Weights of a small GPT-style language model, trained from scratch on English Wikipedia: 9906 steps.
MLP neurons of a small language model. Each row is named by its layer, matrix (down: output weights) and neuron, and shows model dimensions 165-228. Each number is 128 + 24 x the weight over its row's rms, rounded and kept within 0 to 255.
A block is one neuron, or neurons of one layer that tend to fire together. After each block is what it responds to, as a language model described it from the Wikipedia text at the highest values.

L4.down144 [118 159 115 153 121 211 164 149 112 121 112 146 109 135 106 122 165 178 183  91 142  81 129 126 123  87 122 114 151 172 177 129 127 117  81 133 101 129 122 116 128 126 126 112 172 159 128 134 136 140 144 137  77  97 134 100 145 131 128 139 124 141 155 155]
L4.down798 [153 122 202 141  95 134 123 119 142  98 128  91 123 125 148 137  63 122 129 161 142 136 114 158 119  92 123 129 149 162  95 188 134 132 100 109 143 115 149 208 117 111 156 149 108 128 141 122 131 160 151 150 102 121 119 145 136 147 110 157 155  96 113 159]
L4.down1234 [108  94 147  67 109 151 138 111 149 140 131  75 115  93  98  97 132 110 125 129 117 148 140 155 127 127 210 143 129 153 106 136 146 105 119 118 109 116 170 152 111 132 103 158 166 146 164 100 147 141 126 122  91  82 122 105 106 121 110 162  85 143  96 109]
L4.down1491 [132  95  90 124 103 122 131 134 139 109 145  85 126 121 134  81 157 147 111 135  95 123 190 162 111 103 163 131 161 151 136 144 150 157 103 124  94 107 184 132 157 136 127 115 129 124 125 125 147 128 104 115 111 114 145 100 110 141 123 159 117 113 131 130]
Infobox field labels

L4.down636 [120  96 148 129 117 107 166  98 176 129 107  86 120 195 107 134 115  73  77 128 125 121 110 111 194 111 137 149  81 114 100 171 113 108 124 108 130 161 116 138 102 121 114 155 125 117 150 134 138 128 109 131 139 134  97 128 136 119 165 146 110 114 132 150]
L4.down686 [149 145 126 131 132 102 135 120 115 124 122 108 171 174 124 147  88 101  91 125 100 142 107 163 113 114 125 141 179 172 117 110 111 153 124 138 131 117 165 131 122 107 168  95 121 125 114 155 133 172 156 140 145 139  86 136 146 138 169 124 156 123 155 137]
L4.down1091 [ 83 121  86  82  94 135 150 125 162  99 111 141 157 100  95  99 112 125 116 210 134 157 148 137 121 152 118 137 146 181 137  82 108 119 147 116  83 142 124 175 166 114  92 130 141 127 131  97 153 118 128 120  96 116  97 151 112 164 130 125 105  85  97 145]
L4.down1433 [182 153 127 144 147 119 114 101 105 153  94 101 154 121 108 121 136 123 144 105  95  98 125 154 112 104  96 122 120 101 179 120 123 164 129 128 121 150 140 136 114 125 177 144 101 113 116 189 126 155 130 103  81 129 127 112 128 108 168 142 101 130 155 135]
Or and and

L7.down654 [153 139 138 119 148 150  90 129 115 158  99 133 155 153 171 146 119 109 131 162 176 136 131  97 174 113 100 131 157 131 144  99  97 104 141 102 149 109 152 129  68 112 118 133 124 135 144 138 147 121 157 108 111 140 130 125 139 123 136  82 132  88 125 158]
L7.down730 [132 121  93 155 152 141 135 133 112  90 122  97 124 110 125 119 121 133 174 132 154  95 141 118 147 100 110  97 123 144 164 150 139 103 171 124 115 141 120 127  81 126 159 151 157 136 106 120 107 144 110 126 118 151  97 155 106 143  69 132 143 123 165 132]
L7.down1245 [147 119 145 138 138 113 157 157 164 109 154 148 163 115 132  86 124 175 120 101 177  93 142 142 146 121 135 104 116 138 114  96 125 148 115 126  89 146 162 130  94 146  91 123 138 147 138 113 144 145  95 155 124 157 140  91 117 115 137 128 151 127 105 116]
L7.down1418 [107 140 161  95 142 154 109 101 118 190 100 118 136 117 134 132 139 128 139 150 128 109  78 123 142 118  90 124 146 118 113 152 105 161 145 154 118 160 111 138 110 107  28 165 144 113 125 106 149 149 131 102 149 152 113  98 170 116 140 117 164  85 109 127]
Coordinating conjunctions after nouns

L4.down226 [118 124 144 119 126 131 125 106 156 106 121 146 120  91 135  81 168 130 199 134 124 125 117 117 120  88 141 128 145 117 117 113 154 123  92 105  76 160 172 162 148 109 189 171 164 151 120  96 146  91 131 109 106 149  66 113 115 120 118 114 106 143 142 131]
L4.down635 [128 158 142  88 118 120 131  98  94 149 132 118 146 167 184  88 149 102 123  98 167 128 135 151 120 144  76 135 160 119 129 141 121 129 118 128 130 108 112  96 129 143 149 168 118 131 121 127 147 103 125 151 147 122 146 139 154 114 135  94 146 136 146 108]
L4.down1534 [137 143 136 119 126 139 115 144 104 147 108 149 118 128 110 131 112 101 156 172  96 104 140 139 136 136 124 151 110 162  83 140 126 160 103 118 105 118 139  96 158 132 148 165  83 133 105 112 149 108 154 147 109  82 195 121 117  81 142 134 126 148 109 126]
L4.down1653 [170 109 109 146 186 132 117 142 131 128 115 124 170 179 118 115 154 139  88 159 156 123 137 128 140 106 133 160 128 140 125 127 124 124 110 149 124  70 112  87 101 136 108 104  88 127 109 160 116 101 160 103 130 151 108 165 139 110 116 112 151 149 112 113]
Abbreviation period after initials

L7.down142 [ 91 118 126  69 134 132 137 148  96 142 142 119 141 111 142 143 141 108 132 181 144 121 154  80  88 115 149 161 153 103 152 124 117 154 114 133 161 134 139 124 133 134 115 147 126 131 144  84 119 111 164 151 115  89 159 110  93  93  92 109 127 144  70 124]
L7.down985 [111 106 165 127 115 107 134 124 143 126 121 100 161 150 121 156  98 179 109 121 156 140 154 151 105 125 100 126 118 115 100 128 146 110 119 159 127 145 139 118 132 134  57  97 111 123 148  67 128 120 101 173 105 129 145 137 130  99  81 164  47 141 127 144]
L7.down1601 [ 95 151 146 120 119 154 115 130 102 143 115 102 119 103 130 123  96 106 117  72 143 154 100 111 148 120 136 100 103 127 104  96 134 125 140 169 152 107 139 134 143 110 127 132 115 128 142 119 124  85 103 121 111 123 150 142 132 125 123 181  92 144 131 128]
L7.down1621 [146 101 194 157  88 115 101  98 133 126 101  89 162 145 103 125 101 167 128 119 157 159 150 119  99  89 127 126 133 121 139 128 143 142 127 110 115 176 105 122 150 127  75 115 133  95 134  75 143 117 143 124 183 103 142 103 109 132  72 138 151 101 109 104]
Verb "has" and notation

L4.down861 [171 146 142 107 118  86 122 119  98 130 128 139 134 125 116  99 169 187 147 144  99 122 200 148 125 139 154 151  44 108  79 130 127 114 129 122 119 102 124 153 154 133 135 128 124 118 120 150 106 124 131 114 117 149 135  83 115 140 110 121 111 117 162 124]
L4.down916 [125 123 105 128  92 133 133 124 163 167 120 118 134 143 147 117 123 117 118 136 130 147 163 139 100 135 127 156 146 115  93 147 122 165 110 118 121 164 143  52 120 112 118 125  94  75 150 121 129  91 157  94 148 131 161 180 106 157 105 144  97 147 121 139]
L4.down1521 [124 120 111 103 142 115 108 109 116 166  97  90 146 170  90 119  98 117 160 124 147 133  98 145 154 138  81 154 115 121  94 144 126  95 121 126 143 114 110 126 104 124 158 118 147 126 104 144 123 116  63 161 158 130 120 107 100 143 120 149 154 127 121 117]
L4.down1647 [125  92 107 144  92 136 113 113 114 128 130 108  92 153 101 155 122 178 177 109  98 141  93 180 152 105 132  95 133 146 140 130 138 155 191  88 176 142  84 114  80 141  75 117  85 116 134 139 159 111 166 121 143  94 128 113  95 108 141 134 123 141  88 112]
Coordinate compass letters

L7.down254 [142 118 119 131 123 122 154 138 161 164 154 119 177 112 124 131 104 100 151 141 116 165  97 180 129 140 126 132 142 150 145 122 115 121 110 130 135 140 117  79 170 141 103 100 138 114  86 132 126 128 156 129 155  91 194 162 119 101  88 112  98 139 101 104]
L7.down527 [110  84 109 144 125 154 119 156 155 136 102 109 167 151  97 126  92 155 148  72 142 122 105 125 141 172 159 109 105 115 106  71 122  79 146 107 182  78 143 161 132 129 156  92 138 119 133 132 111  88 163  97 119 112 152 112 157 101 140 169 125 121 143 108]
L7.down657 [117 146 106 112 114  95 140 143 137 145 122 153 134 125 103 116 112  99 175 179 125 135  96 147 191 150 171 131 143 151 142 121 111 138 102 118 174 109 136  79 118 132 118 110 112 129  96 123 150 139 119 103 145 134 155 144 130 121 155 145 120 117  91 109]
L7.down698 [145 150 122 102 107  91 138 139 164 139 137 123 160 132 166 158 115 117  77 150 157 138 154 137 112 118 140 131 100 129 163 136 106 192 112 107 128 164 130 135 164 118 180 114 100 130 132 112 107 162 156 127 125 146 154 117 152 135  87 115 107 141 112 108]
Digits inside numeric data

L3.down167 [117 119  18 130 159 154 141 145 110 111 112 114 136 165 139 127 156 192 140 140 122 120 156 133 140 132  99 144 162 124 147 116 122 143 146 114 154 124  54 119 127 135 153 113  75 123 127 119 135 125  95 139 102 108 147 116 144 152 134 102 143 137 144 139]
Abbreviation and initial periods

L3.down819 [163 131 106 146 164  98 130 141 117 146 117 108 110 100 121 134 120 121 135 114  95 181 113 127 170  99 130 135 156  86 127 117 115 106  83 120 112 135 147 122 127 129 156 116 154 134 163 145 153 130 162 112 169 144 151 123 173  99 183  78 110 106 111  88]
Limiting adverbs and alternatives

L4.down419 [143 152 134 156 116 118 165  91 104 131 143 116 131 133 126 122  82 139 140 111 138 127 139 128 115 131 147 127 127 131 128 128 110 116  72 153 174 100 123 119 120 114  86 122  89 102 129 163 114 115 100  98 102 118 152 148 140 127 146 160 123 142 136 114]
L4.down438 [168 177 145 100 119 146 128  99  98  98 159 108 159 152  85  93 127 153  95 142 147 100 113 109 146 126 108 112 157 101 104 141 130 102 129 156 126 145 112 153 119 170 154 143 118 116 107 172 109 116 129 171  82 111 135 128 161 140 118  79 151 161 113 107]
L4.down774 [149 155 117 115 117 159 101 132 112 133 123  93 146 158  96 141 109 144 137 123 107 157 117 106 115 130 155 131 119 129 121 126 127  95 137 134 120 177 144 129  86 136 132 167 147 135 119 151 113 112 123 140 134 171 114 129 111 146 112 143  60 100 129 117]
L4.down849 [144 133  78 128 155 118 118 137  92 131 117  81 156 143 143 109  70 166 123 142  90 140 129 144 103 127 150 161 108 117 132 123 104  82 145 124 167 114 136 137  93 130 135 123 160 165  93 167 103 132 125 129 120 136 116 132 143 171 124 145 141 132 121 141]
Table row-start cells

L4.down391 [137 137 143 148 120 111 105 126 136 168 134 135 100 153 161 102 145 145 138  99 148 122  77 117 128 157  87 135 130 117 138 128 135 131 155 128 153 171 128 131 119 134  84 117 161 113  79 119 134 108 115 135 115 112 118 117 105 120 144 123 150 152 130 119]
L4.down700 [124 114 182 140 137  97 121 128 133 103  78 114 112 131 136 165 121  82 137 128 141 138 126 121 149 104 137 142 151 127 138 144 122 121 122 120  82 171 103 124 131 113 111 119 118 116  59 141 123 143 154 105  98 145 133 132 154 118 126 122 104 113 127 106]
L4.down1044 [ 85 150 156 144 109  89 119 126 120 192 182 154 132 124 116 186  83  97  93 101 118 146 126 118 102  92 107  90  98 183  87 141 117 141 150 114 162 149 163 135  80 122 150 102 151 114 106 124 125 132 119  89 117 145 142 153  80 137 163 129 127  91 106 123]
L4.down1206 [122 137 138 134 115  86 111 139 156 154 148 108 105 160 175 151 152 161 109 128 176  67 102 123 109 122 146 107 169 128  98 143  51 114  81 140 121 137  92  56 112 123 135 132  87 100 106 134 133 164  90 150 144 122 171 116 126 118 147 148 110 153 119 166]
Post-comma clause connectors

L3.down1196 [132 144 133  96  56 128 155 116 108 124 135 138 145 135 150 125 152 155 123 160 140 121 130 112 118 138 114 126 122 136 135 121 191 155  98 135 107 143 145  64 147 127 121  67 132 142 120 129 128 111 155 182 175  87 158  88 104 133 112 125 113 118  99 112]
Technical noun modifiers

L3.down1645 [140 130 134 109 166 171 186 116 164 138 100 110 129  88 103  97 108 147 127 155 118 138 109 149 136 107 148 132 111 125 124 117 123 123 106 111 146 151 170 149  93 116 152 126 119 182 157 114 136 121 160 129 149 125 130  88 106 105 100 139 106 106 122 103]
Infobox field labels

L7.down28 [106 128 136 147 132  88 158 145 131 159 132 153 108 139 120 102 155 133 102 152 111 104 121 104 158 125 125 128 109 121 135 160 173  91 143 126 131 123 117 140 105 144 115 136 162 105 159 174 149 181 185 138 104 141 169 154 160 116 137 115 133  92 132 123]
L7.down314 [158 129 176 191 140  69 103 116 158  82 140 159 130 127 131 141 123 132  82 162 138 155 163 130 106 108 160 129 159 161 120 124 148 131 126 152 105 138 133  95 173 150  86  81 116 116 125 150 128 122 178 108  86 130 158 145 100 143 105 140 114 118 133 135]
L7.down391 [104 104  97 178 103 106 170 123 141  83 115 154 129 116 139  61 129 163 128 116 151 131 157 149 123 145  78 142 168 151 149 116 107 124 130 123 143 124 120 117 108 136  76 108 200 155 163 109 125 152 126 125 134  78 158 105 100 148 115 111 103 145 178  89]
L7.down867 [137 130 108 144 121 128 151 136 134 116 157 108 107 124  94 124 136 162 115 117 143 123 123 127 131 107 150 109 137 131 159 124 118 107 111 123 108 130 160 131  87 125  68 140  87 132  86 168 170 119 156 116 126 164 102 125 120 118 160 110 132 135 148 113]
Sentence subject before verb

L4.down960 [116 133 119 118  65 115 130 152 109 100 164 107 125 127 140 188  91 164 143 126 154 107 166 147 123 122 126 138 135 175 171 134 119 124  73 138 184  98 141 145 154 115 178 156 160 130 146 132 146 129 141 144 141 139 148  60 154 146  93  91 103 122 126  99]
L4.down1042 [115 132  93 114 107 110 131 136 130 102 111 134 108  61  85 115 126 125 108 149 118 129 146 141  93 144 130  78 125 165 125 175 172 126 142 132 107 139 165 127  85 112 107 168 179 110 102 144 132 104  88 108 125 129 132 136 136 113 131 116 110 114 117 121]
L4.down1442 [136 138 112  68  86 112 119 127  91 135 136 126 131 168 132 136 116 128 147 117  92 108 128 135 101 115 112 151 112 102 181 158 108 183 132 108 112 103 140  72 147 125 137  91 102 139 135 133 123  99 122 103 142  85 148  91 133 141 111 127 144 118 105  97]
L4.down1673 [168 147 130 143 106 129 113 140 120 106 118 107 157 143 139 140 106  98 126  66  93 112 125 127 144  81 109 143 101 121 149 116 108 132 110 120 121 131 160 100 164 133 140  57 127 175 123 113 120 139 123 141 169 104 160 117 141 100 110 145  94 139  91 124]
Clause-linking subordinators

L4.down629 [137  85  87 109 129 124  92 148 144 123  96 110 110 106 114 134 112 114  98 178 115 112 131 174 173 140 173 135  71 147 128  84 121  93 143 128  75  87 148 113 122 114 153 139 143 165 149 139 111 120 106 100 123 144 125 115 127 103 118 148 149 107 137 103]
L4.down665 [ 88 145 153 134 146 105 177 137 125 155 135 163 117 107 135 123  99 104 136 154 102 175 153 125 132 187 127 136  95 114 123 172 145 109 132 124 113 123 134 144 137 122 158 155 157 127 132 142 132 141  87 132 103 144 119 123 105 132 133 122 128 129 172 143]
L4.down824 [ 84 143 166 129 140  91 182 140 151  96 136 164 113 115 115 157 126 101  87 182 130 142 187 122 129 157 111 129 133 145 145 187 167 107  99 116 120 133 137 138 135 111 137 192 135 141 126 142 140 143 110 151  91 149 185 107 108 149 136  84 124 139 153 158]
L4.down1041 [133 110 121 117 106 116 131 135 147 159 130 125 135 117 174 155 130 153 115 154 112 135 130 127 127 152 114 128 141 126 124 140 110 120 120 117 136 157 111 115 106  80  93 133 169 117  78 127 118 167  54 100 122 147 154 120  94 147 129 137 124 128 169 127]
Table row ends

L7.down103 [161 132 168  98 151 124 131 134 104 100 131 135 154 126  85 139 125 119 110 138 109 151 112 146 126 118 149 132 120 131  93 129 114 120 143 136 132 111  95 105 132 114 187 142 117 176 119 143 142  99 122 147 106 157  98 117 103 122 108 106 163 139 173 137]
L7.down405 [136 129 109 116 101 103 140 130  85 136 126 120 139 162 105 138 145 145 100  96 121 117 130 121 118 131 132 152 151 111 146 122  94 122 106 141 158 127  99 142 112 111 142 154 136 115 116 143 169 109 133 134 128 142 118 133 103 122 110 132 120 162 161 117]
L7.down514 [151 135 154 159 133  81 123 132 102 125 133 161 102 176 175  96 130 115 138 165 118  95 138 114 109 101 134 157 132 105 108 154 109 132  88 159 121 130 122 131 107 101 179 153 151 132 147 122 178 126 160 130 104 120  97 144 175 127 110 103 115 177 153  86]
L7.down949 [135 117 129 143  99  99 137 143 105 143 132 143 130 113 126 104 117 169  88  92 138 129 118 115 108 127 142 127 159 142 116 140 131 117 181 148 127 111  56 162 167 139 100 125 127 109 137 120 164 177 186 111 135 157  72 143 127 171 119 142 125 129 139 138]
Line break after structure

L7.down165 [137 125 136 130 111 136 135  99 173 138 150 107 131 130 175 149 114 152 125 146  80 140 121 117 104 106 148 135 135 147 155 124 131 137 122 107 131  90 168 135 136 118 183 103  93  97 125 126  92 132 127 138  89  96 110 141  86 129 142  87 125 138 121 125]
L7.down436 [156 127 115 117 137 102 117 109 150 119 136 145 132 181 135 152 177 205 121 163 138 108 115 114 150 110 167 147 113 131 133 143 129 124 160  94 123 126 145 128  96  95 158 153 164 123 107 119 112 120  93  82 135 124 100 117 134 132 125 136 138 147 107 136]
L7.down1394 [139 139 100 112 122 118 137 146 119 138 161 153 134 105 109 111 167 117 132 143 114  99  91  94  95 120 131 103 122 154 110 132 115 153  96  61  69 104 111 116 157 126 179  70 159 151 153 121  89 100 105 190 128  86 146 170  98 133 126 150 102 118 130 145]
L7.down1615 [137 150 124  90 178 149 126 131 121 153 148  96  97 137 142 153 125 148 123 143  94 110 126 138  95 127 166 126 101 170 123 120 138 123 154 112 140 123 138 167 131 137 158 100  76 156 157 171  93 111 163 153 135 122 125 121 146 131 182 153 122 148 134 120]
Infobox field names

L7.down400 [162 132 143 128  88 138 123  96 143 104  96  73 154 115 175 100 140 126  95 122 118  94 106  97 160 129 122 158 112 133 129 132 122 135  70 134  88 121 170 100 167 103 166 113 114  89  90 137  88 135 117 125 105 161 141 139 129 143 119 152 119 122 134 114]
L7.down433 [111 151 166 153 102 142 103 102 106 151  84 143 152  74 170 151 103 140 101  94 127 128 105 149 140 129 178 148 114 148 122 147 131  90 150 107 161 118 153 113 140 105  72 114 116 143 121 162 120 128 139  90 104 164 124 141 105 123 137 133 155  70 133 141]
L7.down857 [144  99 127  83 134 107 110 137 127  97 159 140 125 115 125 127 133 146 140 138 170 112 106 143 125 103 127  91  86 156 163 140 121  89 111 141 151 101 181 153  62 122 163 138  86  84 144 109 157 112 140 166 112 117 129 125 162  99 118 127 123  65 132 144]
L7.down1439 [ 81 191 138 140 142 117 129 143 124 136 138  81 109 158 132 207 129 140 126 111 100 179 106 180 186 126 169 135 127 134  66 140 147  73 121  96 125 135 119 121 128 133 127 128 145 123 107 122 130  89 121 106 138 150 149  97 102 112 131 148 142  99  98 139]
Table row-start numbers

L7.down148 [105 143  73 159 147 164  82 157 130 174 158 133 135 117 150  99  96 112 144 111 127 135 116 120 145 111 132 161 139 181 146 110 121 179 182 135 178  80 130 160 123 131  49 136 122 145  84 120 130 133 161  96 188 104 133  94 120 169 121 122 170 102 156 109]
L7.down312 [147 130 137 117 126 134 121  81 131 145 100 138 115 108 113 127  86 133 128 153 127  80 122 111 126  84 142 127 110 122 140  99 137 148 143 122 117 113 157 112  92 107 119 135 120 141  78 115 112 129 145 122 127 128 132 136 149 111 127 124 117  95 110 133]
L7.down409 [164 119 151 140 120 141 113 120 110 158 126 104 161 149 137 131 131 138 122 148  88 156 163 125 132  99 148 135 121 142 121 122 137 112 152 165 113 149 103 125 122 128 150 158 129 171 151  97  97 168  87 142  93 100 118 153  60  89 129 138 113 147 142 135]
L7.down1347 [146 138 144 144 120 111 135 142 180  89 155 165 104 135  96 133 123 121 143 158 139 123 150 119 115 145 143 139 126 144 111 142 172 128 135 157 171 100 115 174  81 129 161  91  91 130 142 127 106 144 122 167 128  78 128 130 168 132 149 119 118 143 115 123]
Biographical year openings

L7.down44 [116 122 132 124 122 101 126 116 129 190 113 115 163 131 133 109 164 114  96 122 157 120 120 135  89 122 143 172 135 105 161 108 101 169 149 117  77 151 155  91 134 113 126 148 115 114 149 116 138 110 135  59 132 151 142 150 134 144 131 118 155 109 157 121]
L7.down463 [116 101 153 161  98 153 122 169 111 120 104 159 105 127 115 131  98  94 134 101 152 115 143 145 139 120 116 111 149 121 115 145  98 102 143 119 127 154 123 124  85 113 126 136 153 178 104 126 117 112 116  85 132 132 154  99 170 160 126 137  79 123  96 143]
L7.down1275 [ 91 123 114  94  75 100 132 122  94 128 168 115 133 146 152 153 139 162 167 102 115 121 131 122 120 139 126 122 162 141 173 116 141 152 108 101 111 131 109 145  95 105 164 110  77 139 131 142 114 136 163 143 122 140 109 118 154 149  99 128  86 126 109 105]
L7.down1535 [116 113  90 133 125 100 123 121 104 147 123  87 112 136 141 147 102 142 101 127 140 115 151 121 110 110 113  87 121 104 126 154 140 122 104  89 112  93 170 118 114  93  99  93 109 108 155 114 142 109 156 146 143 109 107 104 104 156 159 146 147 106 135 118]
Name and abbreviation openings

L3.down1559 [131 117 152 126  87  99 131 147 117 173 132  96 125 127 127 164 106  83 143 128 125 103 125 140 134 104 127 119 136 121  99 153 125 158 160 117 115 121 145 102 110 103 123 126 126 105 101 124 151  76 129 135 127 142 141 183 125 129 146 126 124 150 102 141]
Coordinate compass letters

L3.down1171 [148 118 141 100 130 113 132 165  83 174 116 134 132 125  86  98 100 153 149 113 113 150 142 131  83 169  83 100 188 123 103 119 149  92 135 130 153 125 124 131  80 127 141 108 208 138 107 142 116  79 127 122 146 112 153 142  94 139 147 126 131 158 130 118]
Dates and table-row starts

L3.down1365 [130 134 178 125  82  74 135 134 165 116 119 131 124 112  96 120  84 168 129 107 146 144 150 109 138 159 124  97 160 155  62 155  94 129 139 118 108 172 132 138 151 111 136 186 136  70 124 109 136 115 101 143  94 147 139 166  41 129 132  79  97 144 173 118]
Table row endings

L4.down303 [ 91 158 150 122 127 156 162 120 105 113  95 137 154 135 153 125 134 163 125 137 128 137  99 177  82 102 130 130  93 140 144 101 139 158 161 127 123 104 112 132 131 109 185 126 119 154 122 144 139 136 109 105  94  95 126 118 126 121 123 137 106 106 117 106]
L4.down1156 [132 122 131 150 112 188 159 127 117 130 128 131 139  91 138 129  81 131 143 104 178 124 141  99  77 126 120 154 122 109 155 103 119 105 103 138 116  82 145 150 127 141 129 131 155 132 159 151 123 165 116  89 103 159  87 161 131 149 131  82 140 109 135 122]
L4.down1579 [138 120 102 122 119 116 161 140 146 123 122 132 124 116 157 133 148 147 150 144 134 163 132 143 160 172 161 146 122 112 121 115 149 114  97 123 138 128 125 145 132 104 104 123 155 131 108 125 113 100 136  69 130 141 143 154  97 133 111 120 154 125  99 119]
L4.down1588 [102 141 121 155 112 172 145  86 152 173 143 104 130 142 136 155 129 145 114 131 163 127 140 100 159  82 143 146 105 154  71 125 139  74 158 146 134 104 147 119 135  99 142 108 103 129 103 128 150 125 132 111  95 112 113 107 130  93 111 130 119 138 135 109]
Birth–death year dash

L3.down737 [160 182 105  98 133 103 171 148 163 115 160 149 119 123 185 132 131 115 108 132 161 152  93 130 184 112 129 104  90 133 150 145 131 102 129 133 164  89 179 129 132 117  83 176 153  61 133 150 109 133 101 121 126  76  97 105 141 131 125 120 114 157 107 113]
Subject pronouns in biographies

L7.down198 [127 151 119 115 129  84 120 124 139 162 139 157 130 160 137 134 101 121 102 168 113 147 119 135 163 104  98 144 148 151 111 143  94 160 105 117 176 137 136 121 160 110   0 131 119 125 107 137 143 136 174 125 178 143 132 132 130 159 133 154 161 125 124 137]
L7.down368 [166 128 119 134 100 148 135 160  98 100  85 152 142 133 183 125 118 132 119 100 180 106  93 123 142 128 113 102 162 166 190 113  96 135 140 109 116 104 132 126 121 131  45 139 128 115 113 114 186 150 132 113 133 117 122 122 107 125 121  80 138  93 135 131]
L7.down1188 [139 166 146 114 155 117 100 114  85 158 143 116 170 120 116 112  99 104 123 150 121 133 141  98 149 101 137 131  98 100 144 143 155 152 127 147 121 133 138 125  93 136  39 107 186 139 109 127 124 161 131 124 138 140 157 120 121 109 130 107 143 146 151 104]
L7.down1443 [143 127 154 128 153 109 144  88 153 139  51 103 104 161  80 138 152 104 133 153 146 123  95 112 138 111 133 116 118 143 148 121  98 174 142 130 108 142 125 158 116 110  42 145 119 146 105 156 142 117 183  95 134 118 115 126 106 103 149 129 146 143  83 138]
Clause-linking connectives

L3.down526 [ 95 156 138 122 172 109 143 124 104 174 121 123 126 144 125 109 136 142 116 137 136 141 107 126  89 125 137 108 110 129 110 169 115 124 123 135 139 102  81 147 132 111 111 135 158 105 115 146 144  84 110  86 212 159  70 101 126 139 164  91 126 111 137 133]
Lead-sentence copula